Part of a small language model's weights.
Architecture: RMSNorm before each block, rotary positions, biases on query, key and value, untied embeddings.
Training: a variant of Adam for these matrices, 142M tokens, 3303 steps.
MLP neurons of a small language model. Each row is named by its layer, matrix (up: input weights) and neuron, and shows model dimensions 0-159. Each number is 500 + 50 x the weight over its row's rms, rounded and kept within 0 to 999. Numbers have three digits each.
After each neuron's rows, "fires after" lists the tokens most often just before its 100 highest values on Wikipedia text that the model never trained on.

L11.up225:518439496474461444452505534486537484371590403542536512518462492486577447548440487437454569423494506497509516435565527542549533575434534573466563502461589441455407523498434477532489486528510524507515500549524568465543415524465504570565558519510483488443566469536479536399498557557474466455571450530514617452481470500464478475482465508547467543455493425380563498546444516537476588460488539383581389533449547499504521537489616461462497548597534459492458624526553459495474440485505551
fires after: "b", " L", " M", " P", "a"

L9.up322:509565534408546452552540571458497446415550611525492500480457546493521497548440549422611515431513574545445434508480572491511557501468550452419547520578495462487509451496529488529463526504436488527518519584567492509452506490470456419596514460580498432339484397427549492585598464475502504625593472453507558588496476492440542526485524548448520515492481583555523457514429484493523402503488423459521490532500468498415476530553397474428501501425506483435535536488468557537486513474461533
fires after: " f", " m", "f"

L2.up361:545402542506510556483376487553512543463588590458486542531530435542548450568481351516479530587535478521521462440567477537534531584483481541511526517523575399478513556496513529466448483443525464602490521574459474480499505511531540518542526546544504529583461572541509477507623491499589518487493578464507471460551461527545445477481538473459607453413549481440549465531478532485495439478466500568558509489469545481584594487419415376463505420475492384424563465570496524491558502530534454
fires after: " T", "em", ",", "ce", "ul", "orn"

L6.up157:483526417508438456482559460471480556545536479490584599531548588434583514517418504446553519555548443542481526425479460471375490442491447488555503545492450594457386609469461561491521523367482497531542556544529475593537478494501477485509466553468526438460456433487461616504503466466428476486471533540513530548616487507481513435473658516471468500493494530380442524513441505509558451498449525563413542480450474526495511557544449418553516504450496551484556412515479436537508552535493462
fires after: " Th", " H", " Col", " to", " from"

L10.up479:512603566467355472477487508557457514543542538502516601498446526562491468481535587455598508459442428463527540453484502508525506449476478450601545542496467494472483542410473491366530483578491508422459507370539440493472504532388456518451535534432533450495486558467606390424566562569462502393438491536453516587447464421466469478445455452434479516503418556504529501576523457447431456505508470463487538479513588487493420423523508441470547402492495512510472512502506511454508471492466508
fires after: " an", " An", "ball", "th", "s", "y"

L2.up352:483581423549528387575587525542468589465574565508529488526492433508558492590625501528574503505418503520517568478502453528425478526488443521459570577496416453481543471507482391402543497527451522516535583588533555519515573468521468552501453509539495566519522545468460539496467442549488507490598539502454505443479577553376504542489514523495506538511461530462591453498459498507405449519507459508437508480509490574558502471496443431472461413599466490405515446492481539384499466601518421
fires after: "rib", "p", "b", "ol", "i", " M"

L7.up479:489507505439438498396395488446454484375510567530504533433522393428465495463563481550523490418464471498465477493498468485425563477509642433599539512404495552523407496486585530546512434434512497468469449432540484538500525508501445443488541503471457528593393502522490487480583456496576461536510415514455481435455490445595494435452590516480515437513485432430439467513505534518543472525418429488445477492561526492518463473435445536575576536503521537477601498471586519521486547460400542
fires after: " st", "ot", "st", "z", "ov", "ing"

L6.up450:432405514420513495523537465456511516553472465575536590539467437559501460473520551435545533487527492545528470519565493504573467534551499509536499484547426518421485541484536469489511601497426511501497632590524515579439427487487486498501498505562515471380494461446580562376488519555476520574409615472564477660500502524532517511465472522466466432475500477459446492492488454500457451406397446566530526455497444462458456570490542548474633582533489495413467462479544530439464485492572506
fires after: " 201", "ar", " 200", " 202", "8", " 199"

L7.up251:479454540534491495489426467469516536524469488521502498478488491532546653509472472467388478556453393460570505504518501495470491474565541507434392393492488377537553454405402486502478506499508523519545431498511355563508439531424462516453568490508492506500551452492479538518473573574492537523387546548531457565562542542517537439528456574502422538583512485507489438425458567453453490503498580455466474572378518443483480403456503595565481445509437485511523419483511518490518571522556563
fires after: " s", " An", " S", "ag", "om", " Mar"

L7.up491:463373448481405503497363506412436490482443499468506518576489464456467443510510549550485493539511472490511563499471495556565426529549550511512504496558500515500387477538429571474602526473482509527531504431554553446571526510544448500536536428446540478485486470551471544464508422522534490624651431470436525490562513493584419521426596510517557363537482454524533465524468420556475489543360544541480551483587523481537497516497529467481588488529489555485566453468522473505501461522411507
fires after: "au", " st", " B", " v", " to", " f"

L6.up540:475468559569538482444544513534458507444460524509492457526515483521506426478490530458481459463461525488497397548442482583477443480464388478450502474544550603573523397497525504461478460454546495530509441463496552574427545513599542542474506422433510470482496625518456443576557522501493486532488483451360480407528481566606423484480500466523403439516523532563468530497496509490559463536448513549547407505608535529478446444626528556457440504566451467490554570508552451460409530555412434
fires after: " an", " ar", "ic", "n", " v", "oc"

L11.up499:453568459453514493466464555563459456368513439537516429428463503513542493552469467539544530492474521553537423560535537456597362448414457516385471469518534499484517552539481523599473456471507469426431476569582486480534515523502500489505542498494506548583511506392531478491486476481359523532431531521485441490502486393619578489559467449521504382545472436575505439548538556507555446492549483528502413482569514484524554428466549483516561441534478547400550588488474490455442527487522525
fires after: "m", "ch", "ol", "y", " |", "th"

L9.up410:581549441417542591460511490450526519531617429478504484500429490504469460481417525432423502564522452509423494521526521439470466481486488505521545483402630417580510437504462460544481406472516497542557363582565433404537563470526474436500493479583506521454467448542424444474523432509444489474475503485549578491500546492478529417557523525515471492473496527641502511456445500571459519473410523502441542474510526447523540584590538579475434474468456501442407478510519508582485416508473548
fires after: "E", " Te", "0", "N", "o", "ing"

L11.up161:440493556495507509517529470541588564449526480500527461513605454527560436669511508478485487524534537530469479441483505551515482412371392522412506471510557529501506476476493465615473474481542502472453503514488494450529539529461536538469541361472493537494502583462479395551456399535452494513602508454446523436525619540508637474540471526460433483571534524410515459601514519510528417478611492477518508479547520513429503490555533520460524452562551528467511480489585403473473551527485534
fires after: " |", " ", " R", "che"

L2.up421:502487451472478530585334513517557531512503536516488512434472511582457398493612536465609517500598470490437484458480565434589487572489562470452475559529436505560522586528484450471549502615425529541556441526486557549545502498589521458524510534491499418488483473539483511456486553590559511500521569526543400408515481519471533487526464556413484614497545540466524515474468534522538503573432491410458440510600525455521566505515550594511498471552480444490481520491413587461596455513511488
fires after: " ", "cc", "B", " N", " B", " F"

L7.up312:448410614609583530445511471499470527515475433474514509478435483561408457470507413416498485520559470515474491498562525518533569475461494561501561507524397537471520522468573458471452464491470496494573547479491460398515560488520547455427452410423474604530521486557566481530439534498465540472511552491593447510550472533412475507535541385474524482597495582488507460502619554493555482589588473484541532511465488489529463631458462418453560573510563471542431405509441529512541523536483532
fires after: " l", " M", " p", " L", " W", "on"

L2.up184:510465442486488483584593474522558523457548609520556505501453558472495491550698500488506555475468497523383499563469521521564506599470409488517512574548488540453480538561457417506549491520473506549552551517563602467550514464481508540438508551512527485476526493455468435536489460542523494474536502396478484449514518517435573483493467521509505603404461592497481492544389402548514487523563531482474502481556518572523566543549565515529410460482491598482424481476438560487408400546417504
fires after: " ", "ec", " w", "cc", "B", " N"

L10.up486:391470457600558608425421480487372461487473510610504577455443557486506472478532488500454521555546497518554450517562423521556563541397432519537458423472450510453478488443459566382533463521443492592494433486446582450470564489531559549507532430548512494530455468492451463498457597545507495485445544574435515547496525537494486491534475587478449586564437503548472431538479495425486438513550485538533481487492569546450434501523456452594457408470586462534489554488564522548523457553553490
fires after: " M", " m", "ot", " J", "ad", "art"

L10.up508:445562503593499564455482530497559552528482371516585538514496502538494458549506512570463540484463493492540555471546580539542484486574577566474530478425488463491490450413379518544497530588427538624491484529424530533495512535454567553560415509509449543521388516492562504494559413648426497545523400470441489491484578474511491535545523571487516626545459528528439469535557453510566556562544463602500603505549546544507469499466425470465516480463480538539540513504419476520518495501500565
fires after: " an", " An", " to", "et", "O", " F"

L2.up101:552458437452521624513472408420499446551435486559447447583558570423464507532555610486568530450465550498537475538453551497585483496523569432436585488478557575587456428470518572460526525568541501547492515510479497505611510514436475530456474513403445473402460509457493558492461599533488466456414469471545436452539424533496550558475512506526471543456536464464458464405498495560490528542482501461483504484576536489501496453514619529563479477436391440471544530481475588525492392523442543
fires after: " ", " w", " F", " T", " K"

L5.up246:449531397522493521463516537519528513455498499543439511429598491308556578488580606476451478487535518487490385485508483567495405471483450469559545473525531409490453484491487521499471526485448503498571495518433494507457596509483511587527490483488534453604485532463565527574455575584455517460534525425509570540557571521460626483487510451388385575543488453489478546465566561417527526408506526589468575531476507486500524576542475513543515527502499464480519537512494431475466416509445518
fires after: " l", " L", "ade"

L6.up77:512625459511546533466502421482407494418587440409503484532527530527486514461552469584546534474517554493465524480475497480396524480468489510461506473453592548461434548512501581574494467580469511509461499495482445513545506480537491542472632502478488483593500456571551476502561470541481483564585450585436521531502503485395560462495544472468525544519527435443475456469574489445594525515535523584491453492568489516541570490384480512478405410426488567526591356524533488456585568528578519
fires after: " M", " m", "|", "\n", "-", " to"

L6.up512:549485560473566585520471488479480525592501516570465547651570464558492434532522463467625507497468425502509493558475544427546516481480599497490472517511498486505470416525468505459553511606412524554541482476469401497495442504474489538486455489561471475562543498517477585575565536451534518540488442513442440471516578456447530535501530473394552552487476462536415425433457530531393493448468583556487601526561510502501390537429503431480471523457576405460624565517476487486513477575482524
fires after: " the", "y", ".", "ar", " im", " k"

L9.up14:464499437598508448617489414523424434526366561542474501565489453463437538473558518485580488495428546439529446392489506477473531483470494528534488484438486547480491548485552537582534518441486496458539571453490597525482481520489569444509497580433476465458519589462534528452526451492502539481496409518575526639568523444548498621589391418492408469522473490457506527440450516473479566473458449512473411463537496482573490478558476456482537439554475423607533541513541461459481526547455472
fires after: " h", " c", "h", " ", "il"

L11.up36:467560546474495536494577442486553566497498610480451474471505415535579460563477575466580494518544528510488566441486540482486508468439471526464477460539528551497427460436543461379486505517529501512464462467465538423558533527444525501477456399546499475505454461446476433570486523591518503519565375505511532521577594559607572508526462466406500476536530555343532520481498566520527548416622537466491517466577515555432591482428452554489447554535578478559473464456560462467497444504473440
fires after: " R", " sec", "ec", " rec", "ir", " |"

L10.up427:466531511627472527487408517446510470555529438451501545466430476538500459496499488372406494540540580549561496443461465503527500532464439463533531467548451467462517462418464646573480480536492466446481486411482467449570435521551506487520451426548519392533511451488601599612504524516498493512536607514438520560526546490596493488505507522457585562525495465491462506482517448453485442499534400565577483467455572489608467433498462484395501517497560454491472490475441488492449417503553405
fires after: " A", "ot", " J", " a"

L7.up370:422560527451521627429429533490561440454525470541575467439593462626519428506465478494485480497452440553526526428556552558518483506478462547523401404538471520490496485515485487508473553598515493546582480578477453442546572530487492539515557443461397560497542513518497511460389516553489520464408527470569488427488447445489532460485472481456518441531436515473489523469557559431386431514448483547511524543541470474482412454407425509472478420459555430448463491466561584563455458498427578
fires after: " s", " S", " st", " St", "S"

L2.up378:525472498587565545602483554530510423493535488441517519463446539440507532515602519471428475531497477472563509430415502546544483501535546515488456483481497520535455485575517491512539540470460525566445568512531493510419451556565526479446512545438465481507387593452482529373527436469561499579538499655526356355542421521464491511499540574534388545536512485464551542501541512452402445448472576493517475534469511585483532521580536540421548468480459479413517483539524570508492447496520533
fires after: "\n"

L11.up384:493436551503480489470453509480493478398511371530604540609563514552615544521571575512479514474483603497460435498559514520484423489450512444473548488512547536492539500422506413532479484491587514485482524531535612539536514478456572487497576427544492499458468583515444377347507490449556512489462478441434590478484526554493524444521496503471550487416500434431542490549534475440498527402532505503567525464533493510499523411513457520463544471502491542493403485522543370530418557432470552
fires after: " |", "–", "f", "ass", " October", " s"

L11.up250:434481518444469440466510538565436457400537468492535526506507565508557583476472494602460526576494447506448514559533522545557523594502405499518630538395446507477428479475405487594485519550538495485529502565516526537554398496478472528530468614443538512482572510469498566487482538505565489466437495497544462587445419404444394570436555551493499550483524472553485432417463432510582515562451484501555481515348514559578497486544501529557464584512460455506529494520412500463493498535493479
fires after: " ", "ch", "b", " ch", "em", "s"

L2.up494:426535589537579460504599522451397493439508519482437587572480502572592524508379492543473488514375471505502482475502477487478489571591521601521507472374576437535519581458503515473473505481501503468451508491558405515454543485424519531519497618530492606548486490542480438548526441465478519437555521521471505548497536530392500501506495450473559471565501436554507505486548517467449433444415485578434506499494439535550422488440455528474481532488472559471513390509547362472485417513524475
fires after: "in", " Re", " Fran", " e", " Mar", " E"

L5.up276:461580485524481506484486536426588573429414460476474553380469524444473501468492526528489470486505488547511478539532525462436491474511602481459557434478517442498496536455523544458499557399450495586528463534474454437415503523509457549426523533459565456506522540550424545448490539630546497530441527505442574540579412542409538463552446512486359432496542566476518479499552552462494424505456631549528575518447581444507534491434470519474560489477428504394520530450562466488537506446592436
fires after: " |", " ", " A", " a", " sy", " C"

L6.up481:490536490578526457502573436529592485477436489600525448551531520482625519515568492463428457649559518539478424482559550617538425555537551439469429525521440632505560413464527502419483453450572495498489492537431525575493471511570537529474497480531497481441530597571528458463478480492459512469439472532461526451514505554593492416487519465519405519488480510508538473533559518497511423475476458549518414522571477502457435456553575563441502524427383451406491527486516513530451505580465482
fires after: " v", " an", " A", " ind", "ud"

L6.up263:515506521476522549529479540565543471445476563556505532545485461510551561530492498515459485519558458501509470558491500493469507382609595397527379459510382538456516447563577436518535437476514533552571458541408539470440507467556511434563486469559479500454514542561497566458365536518445490438417559456469460449527558513582456494575568531522492473443505524497534461540471541556443394439489501435408536528507522443458476593468581506467486538508437546365587502486429465488515479559431511
fires after: " G", " H", " F", " f", "iet", "A"

L9.up428:551591496454535483472543480399475535474606535510476499480535492478480467547504406513456513495537458524424567524463482475525531479511456446504572532513521516484478494500401368595446403478504484549446433546618523449545427461388494545542432465582520517499584531527473528618506407511455491480503519483459492463547632503474559423494537616508496530608529514574487503466499464524455521516497515540452455463464530397549474408496488478447505497441537468506444452556567493636556537446475528
fires after: " |", "\n", " 2"

L11.up144:433454414491488495424540604561450538438508455583530582506467526473559407511402546536533531604456536520499525520581539516555499561529496479531557510489459467482471515519441467587439496518482467452560412489511450380486389512490556476457492580398576417490453462471523554470452573534502473484523431462582425546450492472553484636505530583550484427477544458530480455454522590415496524559518474441523503504408548489482472556450501478507386500490564477463543562466501479556503475536422539
fires after: " v", " V", "v", " b", "or"

L2.up45:570488481556472469480493543514476549442504476446581430531468461435542522472513532532460532521464566481510602506501454539370482545533452459464498573534510612471512419519452412427562570451379525462500522440624610534453583505414522477547525474480473447536474598441563438564569515536520463528499513531534448563435567491494513472453468473495465426534450498515456451520516459494465456525538451503543517499536438530520573494498539490512438437568399598420410456527562455508507496533361465
fires after: " s", " S", "i", " m", "end"

L7.up376:440467537525633499467563456499411448499433528541527345535470458563455483506575503458450501498569464553459519477500483523451477484499451612502506470550460547419395518597489534461546516556557515533570492585561491474522488489577453444482428524511500521482511508373485447467441570438487488500442527495563492386531482436455508468563429446509475517504504597479579542526455472544413467532587477530481549510396526511586459560557488520474504460553475479449475506511426414505469587493613524
fires after: " c", " the", " l", " C"

L5.up175:592469399438472504531506475479518468546456563485480381508506475467537463477524512556451519543471478510484403474557509456563463512388496455579481482479530493499490471503509666386525494459484490465479600567517428425417619515466474504483499450515522546526485571427472568578478514554504522449469542377398538579520508490535602459493503455563445629478537483456416498444514611461483483499464554497438456505455490505465473552545465551495526556505427482430484455525458484511484573453420516
fires after: " m", " comm", " A", "em", " l"

L5.up33:482507519495512484465512534504348477558467570539438471623435508605545500496608458536530507488430555502551486449485523501571531459495522501546471517511572576432523457460527479428509491492532495379550476497591434491502616527665539496454545439548509497466545448426506520522508500503531509547448455539515476455432491456525446502488485488525505576514477439589542518543459437474488584415683456468462482445467517539421498533605475486584555583481475528553461554508464491502497520527487538
fires after: " ch", "t", "b", " bu"

L5.up121:534463517475572493501611447477452539461477531541525610534572498440518489373507512471518497525620551511404497584468486535437555542499497560490461511441492547471492497466521509478436443395426513586544463490333478444455452473504485524457488636463544450480513569515545450504507513481486492491548465502456491504562595565500470510544456514471380415596509568517545461392444471407479450460475551530527514494574497483518581487416532457501442463539516463454567472469511489550499522505605451
fires after: " |", " a", "y", ":", " 1", " ele"

L7.up341:473597537521521482561380452465433540438489563471493547501483529488606637487469545420507534475526457509469458514554518435505548429516446541480486435479507476556507466467509451527505477545482535512533427422492476523387494498557509466434464598567484452472490396479538546455506545555533520482452523482425449541506545573579371546440461575611382435493455544597512449538433464484490528447535492533432436501394453496493499455524486575527472475534494581419536468495421475507537551573530520
fires after: " a", "u", " M", "M", " H", "A"

L7.up573:509617466452665469479460443489535527450527436571531538512442533453490515491568461505564541462479568490557564568577497438523542497539439514503570614506437568503564531501513330556459491560453493506529458524435501525473501502431493531482501575557496462434582504545418508420496598562522506525504580489497491463503489471547493520529498551530440472470410530552518520439544527547549489448538471503573470479467519462495522437586468478628465482529424598454482508429614486483553477553556450
fires after: "it", "ut", "s", "te", " s", "at"

L9.up137:473508473458453499578477526423560505466520556553493414540563490482480431525391553407548508469528460530487525544521543501609477474496590454533536506580431461455466491521481409502502489543465478456504455622627483449456509499479486462567463497585494450346459426564499434475585586501424500478606541484511601561487542461507470497485468460502446549491507534657506513486553513525453495514562530568455470501576471521510509451585492500491568476488563559429531538504523540510518443410450569
fires after: " m", " |", " w", " l", "S", "N"

L9.up5:519452385512430501501504524479463551360482467521566505405561434578458467440542577503411482582544521501531533513500486476580535512595493595511437443535387541600451474571438457554481474526518534448517535552546592448491461513561510564578510566518480543445468534510493559481530563546531506472571514433543534552520480507522470481558484479612449534485540405568492578552571519503468593501554468611380455453547494485565505492522503503502605543532527503465576519524453492503483466513436481
fires after: " |", "ron", "it", ".", "S"

L2.up638:488497499484522463523507572548686462446506460468502515430519335486601578579558494519443477505422527522544538525485494530505450373528332520452457518466449473513486500496518436559456512517455479556471518509484544519428459544505588471542474545511541500577519467521569538461481516480488502590595573536448487517512491486445398493566470561508523514591446522448595463505557533566489512597446482578461501550446508544519432576551457478541516462508505517442560540470508531551471497468541416
fires after: "\n", "or", "ar", "ur", " s"

L7.up81:426407542504511530436438545476603445497427530481564537551476464528615384589548480440521499443523562492449500450530510549585549505515581462574484380553554567485535524545487482472566516567481471390466580506559527494532485510622516517544555511514513529489465539420497533589457487453519497529608458407405517495479440448489543434522499450425500481519496485567569524578542482429471523438410547481446407523616537504484528500529511393533534469477499499541490535519493463486524548498435517
fires after: " ", " l", " s", "e", "s", " L"

L6.up308:514512542526410477622525468501655494544456529425466434439555469457517472504418518475524485541544484544441511436476525512541443550384485531477481543498417461435511436534484507470484403507456492544553459567479473453516462488477469562518423639495543462508553494454533504513413483470525502436548444414558499519543498551423570507477532500492516484562465523498609542561439501527573511568475504494497473505459504534525439502594503562430541447562453521450524589513437482633482348516427521
fires after: "ust", " co", "u", " N", "ack", "iss"

L2.up446:550505477473605494499584471461484486435613663549521559562578525463483484502604452523479477592402562499441519545474415498478566559496405505515535520471529527431481400513526537551495521496485486577512536556541464478409500507465517516532556532513486532523472470528516476495433443453527505551576582455506473437493491573484615489510497470491567544472436496463509474517403495483440402504624529472459582482511424536550588541527509479481444434451485560487565420550515529514465368466460519
fires after: " |", "|", "-", "\n", ",", "orn"

L9.up93:480516504468377488491538424513485521554546573520502387498556474437474401526500479529474466457565525459515565442505556593422547569481486521633474457514468523475560561479460546514459519428487486474455518596521474433447547533485470471459548601611449499487437480500558466522464589326489480496544521387540515472500529429568467606504413524556520420446543463564499487515464590479511540536565431503467535459554555531508494606498520457547510510560441470546426478474450518477486505510534481
fires after: " W", " H", "l", "f"

L7.up39:531436435420474498485493580468553491521457546457499483578518521535489528574483496509525535440581522501439451566476494492519465537573568446614556440444494434537320568530551471556521556594532509414518560423510573477438485522534499539541487466525526431443417522488504573532476450467520497504517458463432481472546615490546452488469481459525582413529541443508520501578463441560517525432405489598395533482559495505503511603525485574421583517468500512483558510450441400471521522504446512
fires after: " l", " f", " L", " h", " F", " H"

L10.up501:564577572563437497488497557472565501503444521513531595430558513548524358501580475480659505533462536452528526444537475584521561439506514478585498481431521528481492509361412598421488503517403495537550479503505504540482470505491505563394515523442512507454475442499588520409531489546454478535551403418448569543480509490480507553506527477391532568555512546441460526534507532573469582547534439526445500524457547536476388492546445508579515448518492544517499475473461477427550459460495529
fires after: " an", " An", " the", "o"

L11.up30:431516554518442503481491489524515491562525480518514460547514503482504519512456454507584491397511474506507498465423565473529439515581465516407539607508517473505471482506422446580476504552529467374499444561501426421548390538339627515467491493503500493455583475511589474575540449522498475490568498494501509588501594546562502518488473538443470582558538612410446444460475526479578468560509493550457498457548533500431537448369458484418494472461549433499452493450526469496466439537412484
fires after: " |", " 3", "e", " P", " 9"

L6.up454:481551605432395488534450539502487544503424503512534486512448427521508454524499493443406483518469525498563457422538448582524463532507470516339474457615468536513485412441534538559499515604530456447474571482514508555380480478422548531480540434587459495576504538502491450486465562537525521633479543479503433464524462445489524426448421533524601411533507478520429464446514494487415480470591525489577497467497483471503493392546494461489576559443452538469452505507502463468437459419472441
fires after: " w", " W", " 201", " a", " r", " 200"

L7.up547:541483404416515477484491538460514526471522486542573572545488531523562506596461511474496509553535419473505589470517496504588500454457513538495450431545444565513507541483486466440475600568523460545569533479563497486525507528487502486605565471536560534350599549489458605400529580488456536528493572491457527418592497513494393521510501522446487381528461512471537514568477421564427544518466587483458505515609473499481515470500433446490545437483433605538460418451607495449479484521475484
fires after: ",", " January", "s", " s", " December"

L2.up415:532470537560460473482498445533541612461562465449413523457559494477559475513540464520484509482403491470510460466502543569491425544545501527605515556465462516496505477427502547491534463562576514450493530567576596482534403526510506479514517462455503553481483545461510491598510537491571532436530512515533486467537459569464365518561482555448451458549515474414578542473494511461488386546383473580443509513612508525621495542591500379394478535526386547478596446539487459502499462500512509
fires after: "og", " ar", "em", " St", "ce", "ri"

L7.up6:466492593532467490396508466534544477422459489525476408537502336545411579476596517480444526607452437495604519524478506497478503551517476493440516453522421543479479429404510497482432570537486497464494391528571501581510494488450506478482473577508427509488511481470449429518521487608495501633420509519489536421477523451465468475501523473467467521553487536460566512445524554499480512588529514551490536541455519528452416391450522520605529495536483625543504559469456498553488584440563479
fires after: " S", " r", " s", " R", "un"

L10.up530:504462550549454524527545526560551407545596425500450648510565466479442458532506590502566517488440500498447513516480531602522512455468436531643479557512490488520432551581478479410490515569400488542503429452531564429431437512406537436483499469569493538480522514503524517426442493513413458507524470460422496511466478366486509463555535531450477517540517480481563520449512515466403511430533488548436509506498480594527486548486463433445592401540516543483537458457404556448543451443450492
fires after: " an", "ball", " loc", " play", " the", " gen"

L7.up470:475475600467478497525453475539477463579501482554499455437584430533591621445519444500587481438455498483423442598537492512480521538482561515462528482486511576544504531568499504562486434495465449411527520472624473533466437521472540449471423571477503590537455500423604446469450537444529473555571519497448593479461517533501556484426542508559565482430490477514601523543457493445530520517528511396419445488392512537503606470555509509510524452471544458517514460552383486532607522520423510
fires after: " ", " E", " d", "e", " H", " C"

L11.up639:512545557520515546473482543571428562382563449509546488466493491500474538543415522479506534486540543537485422502476527523483382451465419475456492524496404486421572406543465456489516501512587503496465499594529524510615437476377597495500484393491458500485575652395556413504598446459477478519516495485440591543479577487557532464508472497475494530488470505483499488526531652472486432433516503487557461473473524507464495521544519477455575463516486511439506542448585424476490569494422472
fires after: " |", " ", " 9"

L2.up375:393437569394559482453656529537484421485520451523465500505475522463532546492532427496547505533397389493535533518505489496546505437453434580494467518418459528563500536517463391480497464470562503479524492441539479524462470508410523495540556459518489550585527434488525508502455524426483487491427417553426582504499576511408540420506424479462487405512433564510443519469492533544454510473522459417392456417473500572539414418579497420484486509452541585512575474497489467561506551520458542
fires after: "ov", " con", " Fran", "ir", " e", "r"

L9.up389:490537500498485353521520435492485528428513534494510518426410505448484525516538395457568507423513528494470623495499510484527608453499615485551480482463433495479488507565494411545527512395428500534557640513485473530409515483443532496505455563496485492432490514526550534556576575465450519594448528550514537527532508467643436618548430550557464446531558519489573506493551542520468543545534524533491468540487492464541447437412489522578563475468502477571546562520451428468504579547486543
fires after: " c", " h", "p", " was"

L9.up592:449440492474505390514488568538481477541433575467442479526537512532510552496560510421466542514521546494485474515509562541489533390465501448556531518552531511418502510544528489432457585486422498524529515493467453472529581495515500565469489509518514572352437489587460546454521523425450496480629463483578544624613432559590556637490474479502473460514482505480443478545435491496526498540498416471566474532550515538496465552582430440371431501549433514539526536522540448387474459505529520
fires after: "==", " ==", "===", " r"

L9.up172:442496495514471345496564469601402478577519527459530469464485507518482492475502496637491503530476529496596514499509494546447531391527494493516543432530470556470500478560515570587485514492525487483455507539507590509358523478410450585454444517483529488446399548580549458576489482503485522423497518597520557502581608502537551528479503450477441515483437519502544498525544451450507577502640473443522451516500511472577557472485557470558498451516530497521614568564609514459475477476433529
fires after: " l", ",", " h", " was", " w"

L2.up241:616550483507495482555515448436539408499594411522538364519521430455516457495520519514515475492430588531435573435497468404397511447554485511557479543520603595513473469505540518470548513507457476486525565546579411505554612494366471505533462507454495482433527507465570448529526494491391494413408537553484478443467538514492534424541435464505591454541499496553570534409496419542452514523500572512520488452581471423533506514441462517500491488485502453517444477523513397546530509488470566
fires after: "\n", " s", "il", "l", " l", " m"

L9.up519:425455594444379458527585427566516556527422538490517492457445464457574323475498463523508472485500433482499592541459489523554452476492544473523477527475490483476556537475490468452547461523458466492528542460497447453488531533556570483511531517560489462511469463596530501443514574529478462593499499469471547583461593478571474534538405457558566597468443423614488590506582559455493491560591555547435503489613469517470438504454472481575531488520509501500498506553466595405489494466539432
fires after: " h", " H", "l", "h", "um"

L5.up329:500525587430496489429440496494541551551506485528510385576609469477497576452542587500494523524556583513494443487511490499567487548524552433542437493476481564458536503514548573546509422586443473627465428458437427458520573462428522466552442507420522463544520554513597473463443494508506478489525450444521507510466631561505400443495538410470526579511491414478554524440517490481476565411521449503460549520493436451529486525499482433576466554516553537509526403535455498609477397500441537
fires after: " l", " W", " w", " r", " L", "vi"

L5.up189:481442422518531536414528482415497560535542493509455451422606448408407491445565661494533483516497531499492402421511538546557487578474441453490317416523510469538475477539501499457469441447476520559478494569465421515491534489465529567536514559564588495525479551512564439485468514478491499558481482489509571524582558538489482491608504512477435579500509495526541515444524523509509526439617499466432560538491501516409401517572483508511492502545417426546436529487446533452517483507481584
fires after: "iv", "ad", " L", " St", " st", " r"